MLP neurons of a small language model. Each row is named by its layer, matrix (gate and up: input weights) and neuron, and shows model dimensions 96-223. Each number is 500 + 25 x the weight over its row's rms, rounded and kept within 0 to 999. Numbers have three digits each. A neuron's up and down rows have the sign that makes its largest values positive.
After each neuron's rows, "fires after" lists the tokens most often just before its 100 highest values on Wikipedia text that the model never trained on.

L4.gate470:515501539499472534474539519488514547464521510503502516485517461507492507474511522514506503541502520534509490502513490543465497487509500506524488538499536478464483490551509503466540502523540530479528520544481492507471506529468540516500548531486503460470546442477479495493489549536468492507531514468475503503535528492539522523483517533434508492508496515485505491512507512504527537484490
L4.up470:498498484492479485507539538524510508483508493482541527485485465478515521494489533511514482477525501499516503477514492502490496497522465547532515482481487512499466507523507474513508477512434476514515515484501473465492483504448495502486483482511512476508506543487517520469517511513511532522500488487468509487538480483526498471477563475474535534511487506546549488557497526536493519474526
fires after: "."

L7.gate561:487460499495505525528545452479499498471524504478550505485495502525497523494492538501516527478505470465490517500477484515490515457484509508563478475482516433488502484489465507491485510448515493553460540501505503532494476537508503512496492494472498506550497479521533543478506486483507500534469489528489542520455479503459505509528525484502540485489496517507502470493478492509458533489556
L7.up561:488543475517513544483513512518496470490503487504539498504534460484465484493528490472460507474535495478467507497525524535519539498499468509491460503524504500530502517473464517484442499480469502516490516508502471519494509470510535524513500461475537510524524505474555494518504540531556479471542468463450568486484497510519496491528513460519497510530511491497504473511509496526516569466505
fires after: "e", " the", " be", "al", " one", " Ne"

L7.gate535:491496509508457481519528510508527459475512554510567504475448524483497485495510506507519488545512491534475471519462493508508481510540481498506523496508528501476494534544448533472477515495532478478527521488522466442521479489456507478533517521507472447505517536471475480497522525470482461484481482497482497449501546523510538519507524497514534471479471456543460480486512496470473505497500
L7.up535:528465502492466506491509499509507461513495476515490477497479515555495497482504541476436522462473535530517495500490470536522506479483459500523479491522500474508522469496520496518487554485499468503509488512537533499506483514499480470506488524497502500522467496512473485536479452505460486459502498483533454518503511478525510508507527476513496550497467505512512448497503458490527520494504
fires after: "en", " Y", " Ch", "w", " J", "n"

L4.gate628:529512492494491514473550526536512528515526517493461486507487519532495515503450454524481523463499489547546467473483480506511488493517494516504512496502515505503464491499547479466512501489494498486515513505509493482482496519457507512472502550484475478490508525479467542525466497487457507507461497482513460515496472479496563495486481512501527500528479540504471488501486478489470510522519
L4.up628:526484519489501522501536528519502482460545502482474528484504477490501505476491477519508501467546462491517481496495504508488476517483448523506473516466482569509539521481491499515523530491507490487488506519524466506449489484458507505498475450485556457456478473522537506498496453503482536454498513537521510465475513471511491481496502500513505502470494507489502461498511508478522469500506
fires after: ".", ")."

L3.gate316:478490518531480464521472521510480533517530514492500548503478538492523508499447512482552509473496526514505507458500465498466464467478508497532547463485503528488494481487498503509475492465468527516513450521499528510506491506500515465512464521458498513509511501531497480524512488490483532514542492536503512524491523465463518459489520448517519532494512496505531481515494496492450527465507
L3.up316:476491480510475498491461503498475547527473492465519508479491498502503556484535529489492472491514494506496503480471508493501535485534502535573531492487474443507491489521511473522475534545542504488523495479559503464455493514498476501502510474520523504523501497477489516476533454508554492529500471530462462501494493520521498434504484519528532485463505507507475508495458486552473493500456
fires after: "D", " De", " de", " the", " d", ","

L3.gate617:519511535522468511533503523517490495502485513520533539530485446490482481492511510486528501517510522504492478481529537530531547457458484467486471537507466588472536488476509518480497456449470506487538516455525511535490505523503489498490508485469481535498503518489492506481448509540513508527478486534483470490508486518498476510483486471504530504527541510487522470512499511474498477484524
L3.up617:481512507503478480579482487491472478515526505453516519470486532504481486475532489462537530495509518484514469505532519505512510476446477517499464535523454531450520485509501550495522467488506492474509530472520489537485474480479469485483494508489465479505546485478467477460489501527462491490482480499452511518442517535508530501468487529502512478471485529492514481479472461485495553528530
fires after: " ", "li", " di", " be", "ri"

L3.gate493:486512463493515556492502495464501499463521493476537550462510492491505503501500465506512516483548473493529492494526477509489494526479507482512565495476555526528486502520492501464535489505494507512547509444513496509527524537480530465484496511495496490501521488478492495515499546506527485491522492492475501509503525527482508454502508451486504522508509528520511511498500491477515466482556
L3.up493:504528473493541546475507505471484456443533471489521552507545510523485493509471474495496491427480510524528494488542517531517484520466522474511498483452506516495528520535510503489518494496522483486544493481498504518517478537524496467495513469467486462535515521493496484493527522510534483521489528483477520536487507519521497465468522482515504512554494522505513512496472494496486504466521
fires after: "\n", " (", "-", " ", " \"", "/"

L8.gate578:516489512462502501502524520532475495500483494467430518503499487518487508517494563515474529490531520526492492516486500445511465475523458505477476496514534497460441489485533509523531478467478473559513510581508506492507474472541490495486528517436509478457508532486450471487527514490521468516473550513491494529495450514524527454499514492546481525494483521510522496498480479483581506497511
L8.up578:474462527495500532516542523492500463499505533524482527492514488519494487538470522526465458465528434525504513501504499489482533518451483485501468507525507472518471446502523502488497520487500496537504512494538460446514455497496501459476533505514475517476514470503506494519486520507496483510538503475535491500507491473486511474484519496503547550454511488501523515513535509521519473522481
fires after: "en", "n", "s", "ver", "ent", "er"

L7.gate501:538465519500469505505489517479515470461494539509509508498482482516512483518535484482523517520495515465517495473462460540513476514473500493503489507491497446457499511471484507513484473485519534508459490528516501503482457520490526533480454491485498498500482505533469553500494548483493509529508493507482456464537517516519535490526488489499490522478532453544508498512512461454449514496507
L7.up501:543507471539507514476461509485514472483469495461542504481510491516489487570431513524495463443463521503499472467499559523468469498508453523477469479527529486478486500503483489480454522518531484473469514519522503511500517490492482535509473462515472489505538519475474499495536536487501479480467486537491517483476554518504521537523540482523508482505484511546522498491492544472492518502540
fires after: "al", "w", " Al", " long", "e", "l"

L8.gate632:513533518476497482509505512523466478498459500517518509486499527506462510497556498526475482501494479474480510541541486534526543523465533496478501525574480490544561487507500518517500490518552511477464520525503518496526556501448513526474523482531507504474493541462505471493478499505477475489514486517486492483514524495510516545501495436488500504515533501503497519535527505500462434508489
L8.up632:481512506497486521468507462498517521513507470490478526541481483499526552514510504482488536535493468465447492479519491469517505516502468523510493521487515499493518523469544488559501513468511515556511493489494518509515477522502503516520467485477472446477459495470517495489514478508484471514528509505490480554584516531544510494467509477482511510520512484461503521500516499464511498507532
fires after: " 19", " 18", " (18", " 15", " (19"

L8.gate588:496507562548534491535455489473499521458502523512526498486513459521502510492483448475489531494489504484490514487499517500521522555479483460491552495500495498444523471500464507477441501450500471548449545512505499478497472537445475497448511509514547479501516519498486515528515512520521522555513565515497491504504531515485527474526505479549523560498498515535492472502491503545485508522501
L8.up588:528528501486461490485513492511502518495528533503535541482479432531479455481480536471477506508496531493536519487473581545519503521510445506516533504532495492486496468487461553515515506455462447511522455528475536474483469483472453494483487480521527488508478487493495488460510484496491523485519543495478528473521562479535474518529460484523491508501523499474510478484472490529458479512463
fires after: " the", " to", " a", " an", " for", " of"

L7.gate639:494461496461500506514476504509516486514525524509480513482477464487536547488511512492459504549522523514488496506519496508511521509484503503513479473488508480482516547513518501498545499519520479513512499520546530486487466488524536462496500535487557493521538470495443492538510523493448530485502501477493531536491499491538489489524523548513522508532527558484479510483520538489467495523456
L7.up639:454518499528547461526516509484489492481517572515546507455535477482503508526553513492463463499487547521507521500497492517480499513489545508499524511455481508464495466461458506490494471563487503554471531525452506509511490483501485516499500472500477510519517505523498493454512551468474465518444493513483455489512485508522489482485501489520473523465493475467498465475492534516557532503471
fires after: " the", " in", ",", "n", " of", "tern"

L4.gate535:536521465525468486518504512492470454545515485466512480495477502467492504496523527523470498503524531510498509480478512477533545512489497463490514500481495523504482499465512550509497502497503519483529485514533502504554503501520490513557536529525514466458502530429510481467514459483462520519491479492526447511459479525502534455468499492514517522490533469472461481503538506508503505512522
L4.up535:517506509510486502514508475492534515489506543462500509455539504478521518478510461522493513480552497536540462523483493519520522509536541497459461449499506496436528496496460499484523488489453509492541488452500526523507482536493502491563497494459510491475479495499516482511524497509474509491518488520454493488471527463517517504509503558503515518494450494489514496485541478514508557476472
fires after: " ", " M", "li", " \"", " ("

L4.gate145:503503488510515529510504484520540581503499508468514530519526486502459514524513500487504550506497526507506499457518505508502469466490479477549481476456480530493494504490481534501545490511508531505507492485512496524483498526486460502534518473479526442517587483492478512516535497497499465495440472535495480493506523506466459557533524520491530499490475527492488470460482510544514492482510
L4.up145:504494478495535541497537489532506562461477527476498505498506478494496483501520487536519552522489537510491471485515495507495461477523487494516505491476488511504485474497461524489519501500494527527518474482529464480498515526489465485536510497498543470522586464488506514479465487514497464532471464534504473456486496543522447543516466493486488503496508495507469487488528491533538468468497
fires after: ".", "\n"

L4.gate467:537511510512542508522499485528482525524488534487496508523469519528483479551506455495468478508496510528471530485459488489471525468477505420473488536492526534496505499494527499482484547502518511489497521492529530516492486500474484500533545474509463473535537505514473492519446493459467464561492503460495513480487534510541524520472503452548512487534503527529464461511474478465491508522475
L4.up467:506506483544513488494502503564497518525483535479512504548471523518496475509504463507505443542523461496478549488485500449488520468515498469487495495507506521459517470476491495504527536517510506516501510490499536528493491499455482485493509519486483517533502498451480503526464515468497498561456531446472505464505500512524531511472511454525496466464482516525489494450519471491506508492469
fires after: "\n"

L8.gate20:502501458516485513508512516486473531491505519472484514504519482522477474478495473477471531499491487487549520490496545552546532513498475560503507495483461488498509536461544533486516528533511498487512499541468478510501506488501499507523513551508530564475509517493495486507541529532509522495491572465512454510457542520516493506472514514530498477495520516537515486551543482454491499477539
L8.up20:498499514528426491499515505468479489490519531514467471474491506504515491492471493531504462505470524484496507486497479459501520521468526530510495495489489514484489480514460554520458520526538468480475503483527451498516492482461519514467545490481517476533511483497497544491494492523512490575472562524493528484494476469500485508498542529497462494506537520476467493494513469481478503456518
fires after: " ", " to", " re", " was", " p", " she"

L3.gate518:509477490499499509470499525531510516453518502473484501491489498438436489531450494471477502543472529459483495526501506493470515473484501446499489497509466494510536494490504463538454451507520528509501503506530492508540503527495492522473499486508480516512495502486527469494490476508474492551514500476512475508488482473463533512478478480476520451518549473471519467462485508516464517537526
L3.up518:526426523513502478525482482509505474496493511508492471495458521488517490526503539483511492474513521520494513499456460506450515494475537507486498492503500486526554470526507537527519524512522529528488520503521533509529528573480527530493495498514529463503448513514507461509497538510499497465466536440487501485452499493492428492495546475498499487528482510490506480517500499434538477467537
fires after: " f", " La", " United", " F", "ri", " L"

L7.gate351:554500506536476467462480504534546507529513504476463514453488472459486497521519512500468507478453464537519553508470507479511515473506517479500503484508476530505505520488512470512506553511502482517449531534465538500493444474500516467489507526506522453491520526522488465518487533485521499541543513490493515501503494438544508446471537526486549507530493505494484450496493537492479519520518
L7.up351:462496526522505471492509554502485487518502513508446518483508475506489480531484508487472546487505487478450515494517490535486514533524506490468515505448479509468536538515469476478514475538531513519497540512530484485471494460516544489510537495526550519556473502519498464468515494512519505504513547484488485514449540470548521473490512483524512481455544478493498483516508526477520458479450
fires after: " in", "er", "n", " of"

L7.gate368:481483512462546493508515518466499495506495532489504511505465457516461525503504474509489556497528487491471523495499499515487519511413553514506445509543574501463476490528505497477517509476517500521505475530529532490505516490478488514536502492494490511444500514527517456511503495490508525504446499486481540501448528501510522527513459479477536537496473481481513534515485501465485486477515
L7.up368:514539494475471451481483452530472497501494517518499480497510506531504519503504514461486511530478539483515518498479544521473458516516484536504482507466451501506509498515543512485495540477482460542535508545509461470511517515514500475446512497485489514472510495470479479500485482477510443503501500478482525543476508509511490489466462507484482490502486493530523499489536456494509485492551
fires after: " m", "s", "w", " S", " so", "n"

L4.gate147:488508525534510498498500530508478491507506528515522543473475510505491462523451556480523509504506536512529546451524497504523457503512543476453546512467476507460546498471487503537522508516493488499506481517510511458497537489474517524523472477465530479476488495489500541529475466523476501552547536518515502537466497529513486434514515503476540552522517506479487465508466519519532521512465
L4.up147:490474462526492487505499522514502515474483520511499481481505552487513511518523498449529485459505500517537482492527508473483504504500521531471562520497497533468552502525496535521526460542487455528508468500528523509522496500522486549546499518475510468516470508528514523507448511495472492562489527499564506508478495538496487469514491478494528523514521484489494488494492496466525487513490
fires after: " f", " ", " F", " di"

L7.gate281:522453512480474501502533496517454498480517491506501512530451496509492481461509499475459499519487463471509460503516469485544463448480521502492545494550482522518501523464507485441514484530471470499461536495487529504497498455471558528501518515523507506484478521488493475552459499477462550517548472528521487517506488478487461496512485449544507519507485488481473483463523527524516485530510
L7.up281:476516512435521476498512551519541496530479498509514467477469516520506516506513497530426512509504469495493546550503489469475517486505537555527508493524450526516543510474496476489523511492553530520493502560511480527478512506491489512495492544474538521462495527483478509498554479487495495463476537484556523521480510474509470519452521500528536476508509496480513475521500505509493520476516
fires after: ",", ".", ")", "E", "\"", "et"

L7.gate182:464513460470519487467505463527460503476525541449510559473528472519474504488535467489551488495493473540509462490483517520492507519525500491536490496520539536475514493523498482493508525431508472517494490528550502499504502485479483456511515544539491555568450488500518525513491486510478501502487524503508487502468521533530501485489489485539500510510523548491507508503530475488500504493528
L7.up182:510522520496474467524513475508495534437498532492508501436456479524502455483487440458531507483495490502482520544501503552515509512509471497498508526512483490492544505465448522515486531465481480516511471524498478479509547524467521466485504520554501515509513477488516499530482467487514540529421540534508510484464481488535499485484496469516490531461488464510523504466487455476474530493509
fires after: " ", " to", " a", " fa", " Pa", " ex"

L7.gate230:465484503519525516519487487519501534477528511512469507469501500523532474497471475538478463517537467502488460471475534514495505491517450526525474454538497514502519492500457559462480512531465487501506512538507488489547457512514475522487488491504479446461546510466515502499526510488466494497516457489513481503535519513523497475514516500500490477521553535496456521485507506532514505481432
L7.up230:474525540502515514505500448523531525485515497532527469452480472536526489481482475529502499544510503492457459438484511507512487485505472525489504486530481519479496515526492469492461486526504500513510527513495520496476493505523467507508514476473493442482522479526534513467516438476459486487470509469471454501522463483510549507454480503482459483528506461470483498503525523511499507531485
fires after: " ", " re", "s", "See"

L4.gate363:482495531475552456506530509481513477492504543530505525452497517498528504491486503489549541456500473527545468496477449469560505474524508454519524526483515530508476487497482482486523538502520469468542501521475509519462512499497497491514492523478509522533511522514484481554514492509421494505472527507514499501471503480516506514483512521500491487486474549532498478495531505525470514498479
L4.up363:501520440510474530482501500497516471486520536489466502516493507482528536491496538500487492430493500528517493548505492459545551465460497506491539529541488521524510500532505494492483492495516525503474504527520463553463502485529486522474514466535486498515485502501528523516490494538480509480512519489531493504452466463525513494482509500406521467504464483507521521488527495463495510552488
fires after: " ", ".", " h", "te", "au"

L3.gate669:509492519528477477517475493499513506472511503506497488483489528515496504495524540515542494490497494474506471506514504518504494490501459484538492526458551464524551480506495528480500510523496495488528526467452530490497511488507540512489506499492477500522472525496503527483516446549502464498546509457543515512504498504536465495473481495539494528494493486477523505486512467483502523416475
L3.up669:451491523538520494503518490508498490493465509533573522497513490508491472523482476449521475467508556455535483473478520496501533532481541515503500500451515538441528531529497539468520517477458462480558517569474504461526520528489523518457484466482496506552470485503522528528549540496494500527546501504488504488468508534463483553473522461486478488488534507507486513503468500479503494489510
fires after: "-", " ", " (", "/", " \""

L4.gate502:472533490478500500465501523491463457477450522485467530510509496483504521474516478504474529451511516534511526496499473449504481485514450522539520481504510482526508521495420518437496520496462526506448517526543470468472545484506483482510478496505530454467489466497469497511532509453486483519496516528494461510487501497477536499475505505513491495480501481482507483476492497521471483434514
L4.up502:505498465474523515488520501463468501489480528522500501527541482486480527444525500518480539433482498505521445508507492497513478469493477533536526512551516519510496497522475524481518482478502485492521506491498502525494497480469498521514500465452549456446502535483503509533529498475491486515501500514512516504472519473508514499509502504475507458479514493534480552467437481473497510470499
fires after: "\n", ".", " re"

L7.gate208:485492491487507522504554487487492461458513501499504478461519489566548452521490477547538532522495524474515515465506520519479521497503518546511460495466511535530492502520485558519485493523527510547472450484522506474509505497492484488507466499464521440532494491472501496508529444510468484524525533481469477493485489509474480513516490561470460491505577486493483482512520508509539523478505
L7.up208:532548549472445524482465517492495493531485476477465522473480522496537502466519482531521541509514458461492494483490478500533475499509497536486538521525481538470523478494473535513525511526511531506525510538489543496478504453509503523449493502507463483543482498517467533534503481518496515491495525558505545520479518492518482483476527470447505501475495489470514501525484492502474483496476
fires after: " in", " In", " On", "On", " ", " to"

L8.gate299:497526474493531514471525551489486474498493465516505565499520496485489498501410486531504505526516506487478527494474538497483481529494567494510496457485483497509529478512496501495534492511509536472486506498472503483536468445510531499519463525465438477500501458470512465516485544501519507470540534457509458501520505452540508476519530498492529519521478479507541509501476543464490484521522
L8.up299:436535473537539493493511530501491486519499477547493516513486554487454500502504501503513525447512536497443499499488463498500478512512510505530529466507543553499524488480471526537503504501456510502506475481495465518521477470472514474527498519471503472500497478523515463494481534513540501465527515504514520520459493497501485519526467499563550551514507563533517544488447531439485484535520
fires after: "\n", "|", "s", " |", " Team", "-"

L7.gate419:500499470432497512501471534501483529463484558497446519531465533523461528517535506531497459491498516500548535475473470483501510477495527495524489498511510517481508525455454562492459523484493507500509511490493484477482517520480520492477497509470503527501473483502487467503467511467479486505496516528485526455511509494530535494526532544512513520525476519509470541516497494490482525521487
L7.up419:504509549513509491469508518504513501485529527529480496467483499468483490472480466481531522483493551427515537508525503473492493477506491492493497470512556516469490509469487529483449523502494513475487532466455494429504516471493446466470488466489532482496480467500511523522517541498494487444522493458480500441484513501494491500509470510526553457515530512515491491514514511514460520454473
fires after: " ", "ad", "d", "ci"

L3.gate151:463487487541489471470486518526494514550525496500492500529533494499503446449520514483490495507522510505500538500508481497495543484505536500424477537472499495467536461517474534511468530541527506487478490516534507533476520456504497464485516480503541490538476509566486495496494467540456483497472500500541516513487499513510488458509502482542519504446509515500512496472498499510510519516492
L3.up151:471493499522497470491500500500486472528483489517521507520515493444533440438490504449546487480511462501531547521517484508500532491528521466511487510444531491495562457517495521547491496528512499496463524523558524523503516498514493490501486471503521512521501511500483508478459483540491424518491541463531522501469480503509517479536503461527541509509480497489497494509512512483513497510456
fires after: " E", "H", " Li", " F", " K", " Z"

L3.gate440:514470462488519498440529496478510469457552476542482513547505511545498508534495502520494478524488517497472470457479516446507460514493544504450490509503542493494510490476496510528518491503477449460483472514532477499501439489528454486521525499485550501507543543496537441514488466512521481517486498465505486466512502531484488470477451451512512546494461511516487514512525474505506540498462
L3.up440:509499471506495481449518524521525492479525448501517503530466526527504480539484515489503471510439456476511484545510479486479435489544476521471516516491520509512514501505485482532523459480526474486469468515522506494543493470532529477449505525487496526488529504477563483493478483526487487507531529511525503488462483499488462537502450510504497491505467502473464497474504531475510497487472
fires after: " ", " F", " K", " B", " S"

L7.gate432:513489488512504465539473518465528525470462510478529485474481508490460464501469494498458522487544505526492493428467505502492526489517523471466494508513499501482502489524534493492499476480464512495546514475509465492508528512500488515496497488509471489483470557502480481468488507502522525506494466504461538497525519489452467496536525517454513490477528464528499452494478537518492527473472
L7.up432:538502484500475514505518549501533492468502529492530465514500519514482501549495462448492495507443483503570504494525479517514509491478529504498522511497496508510537499485521464519456462459504549490509467453525529490475521505549498506501480495511460514522430483510475494508495492445492491532490507513481491524487494455500517510481504542501485486456457523501498528482484460548446478525531
fires after: ".", ",", "we", " h", " f"

L7.gate325:518525516495469534549428492506517522501464521488477506498568491461521571511520440493511477542460514505521502506486482507494506508509517508525507489543443493503516491500512514516523530507483495507512498464507511496502510544546505499473501486485541519513511491515490517444472493492483534509499534482518515535467471456494502501492470487552500501458482508480542547503477482501461509470545
L7.up325:465482454506475510528494523513478524490498481480451455448524485461500490521514479534494498470467532491423516502451513520489463495476517476507509513519491493498500459469492495506541531456501487560539519513532519472491500517513519490506497513507486502482496478521467540459512495521508564483469504532517496512533488472496503487470474513446526516476504482522521530494551481521521495459517
fires after: " do", "lo", "p", "cu", "es", "ri"

L7.gate206:494465501488486499466528508506484522487484520471448505485539459456502510482508512524518492506508487501485507500529493493496488502489481516536485498522497491471475521524453513452514507481484488460483502460462467510478467479482476506539532537476500494494528540500522483539529518500454469442472496552526500525495522480534563493482508473489491491475525488535532481485491495470492471496465
L7.up206:506525506468491487469524471500523518501492488515501496462546527479468463481484500501534498505502506472468501512484491503502519508529483499469458499490486539523503493536528487523488487499490499491523553521512521544463484493479473509477493463498510528457481502463549487483474479505482550485476474556502493487488495513466444503524479499468506543485504424485469541465488518501545509573419
fires after: " ", " in", "\n", " In", "s", " con"

L7.gate340:501464512488499519491494513474475507490492495486504480524468501485502513515480478506459519506495514511460537498494457461521526505495473492481466460518509472564506474510494500468486480485504517505539515510488539485473470507474476499519520465477493499525493523483504453532506503509490515502434496458555484498471476490496516468501498523465536448485527492495521505536450489448492510471500
L7.up340:453518489524464555517476478485519541533527514524467493488489488494492536469469535489465534508502510508521509460497484447510550544534530502478545505526528472529480503526508518515496504524533521475492466492459483452567495494488478527482470508473519486475472520547459498535518528491490517480549465542476481497530460479513476498514477504507497524526517502519527499529443508511490505493538
fires after: " ", " in", "al", " d", " Mar"

L8.gate113:518482520496492490513489487522567469494535503509494521522500478535509477522522519516480489482505507485523506546485482511495480507515518526444508463533466527511501502543556470501473457546499492495451500484479494482498523478551501492519493463474467505523474505524460505526519531507492526539514514499499474492473531459454501508502501520517536445455512474452480476492500504481492475512461
L8.up113:513479521487527525475496499487478450522472499528495486495479483452504531493472524476481501505513490520498461498521524481490485514515534530537503522464474508482510505533487526568513527517538546507537502503515569485470480521489514509492507525495505484536491494503469547505534477508509526514446493491468508559499457501511480508466450504477505495540499515473495485455501513469527492513506
fires after: ",", " of", " in", " to", " Ho"

L7.gate640:510434455477520517484491528465520509521488515520492553502475522503510467492499461531477474510493523478476513495491501493497507482517500491538480502519478499505522533500476531488498529518498497491462474483447467519532491548483465471519468475525457461495510499479522553502499511450495518484529465499478474456497491444481475479476556508539561522519473509468517547470528532475490501487493
L7.up640:515488470520482538462495489519472519534507498515547551518533499471517518525547503485468468534514523510502535481478494492478528500486490524517552473504479509531529497513516508518490556488541474476480494472465464496480507545518470505495564507533526445505538484529534534492512458464539488484511533455476525476526508502474515499483458493478495561520471545554496556495497497517521537509494
fires after: "-", "|", "---|---|---|---|", " run", " high"

L7.gate520:491451519515492479526489530482505495520519501520517482447536498474492458501477529521488504490543519511501523488461471542483475510533502529531438465510519437465477513495470490470463497521500541496508493557475501462548553527534526489520514455475535498521479487495516497514472500537507483516472502513489518541472520468480548507515492489492533485504494498492480511519513474480491480487500
L7.up520:523472509525493515515528441527513527487517506452510465438501508492509497465508556551521496504467511527502522514523517523501510518499510530461476509540475521501479449491477527506527509512508516520477516476503520473492514446493495525507514524468521466514516501501479481511509535497483503474536506497503477535468493447514505508454487519487490439488487538517497468512478493521512474475537
fires after: " ", " S", " in", ",", " United", "n"

L7.gate30:484507527514559492494514510531532527487507544490526475520508491510513536484500499494451473535506532487501473468447494500494489505513505502538467481492530425506524519497464481494521479491517519470515497430496539458505526571484469556520517481504511487505517450514514473506536464507498515519505553528462531504482499522513510478491479503525518504496555508478478499510481498463481491455519
L7.up30:521471527494507481520481465534516493542503524529510440488506477493498523456514490520507507518498549449488517512504514487518498521494494508527478508555503465554530491492483497494487503452498468504536516511511465514522502552539530533495494535535503493473543480512488498448539464512541481513501511491533515514505496508474497484489516500496478474483496516489488518549485507499506464551517
fires after: "s", " S", "-", " So", " G"

L3.gate469:472528473516508469481471510530483513506503497511480504465498525517528505469491536489524477498509480484562476504527500508545498481490483479504497525515543488494472468504485492491527483490469543510466513508550453513485510489503498505490494484506497497476505457525479480516490497561446488518495454505531461521470490534519513510478498519507524473462526528508502487544494494452472468516496
L3.up469:493471495484518477470534533483526470485433516489554518501483477494498481511512498482496492551509504484480452476479475520509517524513514496461523506538501510494476507516499485562456501502502505474521496510476551520491531546506513567475543475522536502529500495502524499504525521474493513489529470488469514509500530470476512479535487520459482448485522514476530501492482507494504562492550
fires after: "\n", " \"", "-", " ("

L3.gate595:510478495463454511503496502520490536482473455512486486510488472522510476507513512508432464457533496528507482512504498465508501541460497484544504505497540502480477466469484509511532523534477515530444488518489484555543484517548519498522498500511472548529487468501534533456494536488494494531517501470544494544485503491549467483502513503502491545464494542475530518525487558525466510512495
L3.up595:489491501512462451490452470493504477525498504481469491479525511512507555472510501486561499509536512499529535470505497519531547462476484487448549507517505498525501482476475512541485497472478479526548508487456512543450483534547490489510515544500494524488457485490499534459527485477488522511491486494526513492508481478489479500487512516510516469499444520511489505485543546457493470495491
fires after: "\n", " No", " no", " comp", " sign"

L3.gate657:455524498513546482516492492524519523498463480448496480528494479500509479503485501477516540510452464521487509486517452548469478462495439509546474534473482498506499501506480495502544470497521498498487488516517515523504543489524483508477507494484516444510533495511501491497518452516492524486486492490477490508532488481539522462523525470470542479502511509483477462448530514562524519511497
L3.up657:514510520506538469529480487504497520519477492451528506567494525506454519461546498497495495532490532526495555452517474498479476507496474536498429505481494510506540485496499509465525499479510506509537500484512467496509519478504539474498519503470458468525508482491470492504449472572491512450485520483477475477533471477547529495488496468522490481497458512484505505463518522540461502495434
fires after: "\n"

L3.gate13:513542458510489460520488536487480502484482485496458530436496496503494515471502499500526501502500536557493500464507452453483551485503545500545554516497464521499517486471486510530487487536513499475495477493465519518519478488513485505527493525483491505477528485501502510508513522491497519558529469533486488537477485501530501493529528479497512473474479491518471508530494482489504470524458
L3.up13:504464476518499436519464524517476489459520492540452481492504473506495509504458520516476487507522493513475534472510476453492532513506501477505521505473503521481517509456478458506513524498493486454535505515478558493518492510511482506535513475489503528506494451524461514495524505502486516539525495498508498484490495472512503478519551478484506505520519468497482468514519472504477557455485
fires after: " de", "D", "==", "-", " un", " of"

L8.gate651:503491509484467509497498521499487486450473490523492464500482510508446522510494482467545490482460481520478519542533477520459501459479501499497513496524499519497460479509555591507513509505487488515497479493475514515523546500479501503480490480459494513532495498443488500476498492515486483483506471515451498456529552485467519468485542494497510551474490476492526479477542494451509479449508
L8.up651:515499531488489498521500530494475485491456497507499471487494503485511525491528502525518519554502490470519479544503507477494514488449487508486541499450556511489496473523497557508581515483501499496517484456439513513516508478465512501488477506509553521487530458493534554491501506471515528499492505501520511479507506484518506477501563511465510490540502526507514486458475551511461510505519
fires after: "ad", "min", "p", " ", "mo", "up"

L4.gate118:519557514472470489483510491520492488518454491548474475513537529485520513452502494464455508501499498541515506491485472489528496498514489469439493525492539509492495548489514521509472506500525506528493559514491552498517500508458530470530544484530508471496478482549530499503479506499508453506488500508498461514503484531543553473505514458479498478529502534512492495538489504449516448531508
L4.up118:488488505493492456473501489488517552548511476519504481520488509472481491500502512516466466513510488475457535536443476514483474517493459513516455514511506453504527495489526491520480515517491492495474506544473552505464497508505499502516476498527481493477473517486509530537527531503508466525502528480501511482501476491516468491493494483524508515488527502507493500451479462542525482486481
fires after: "\n"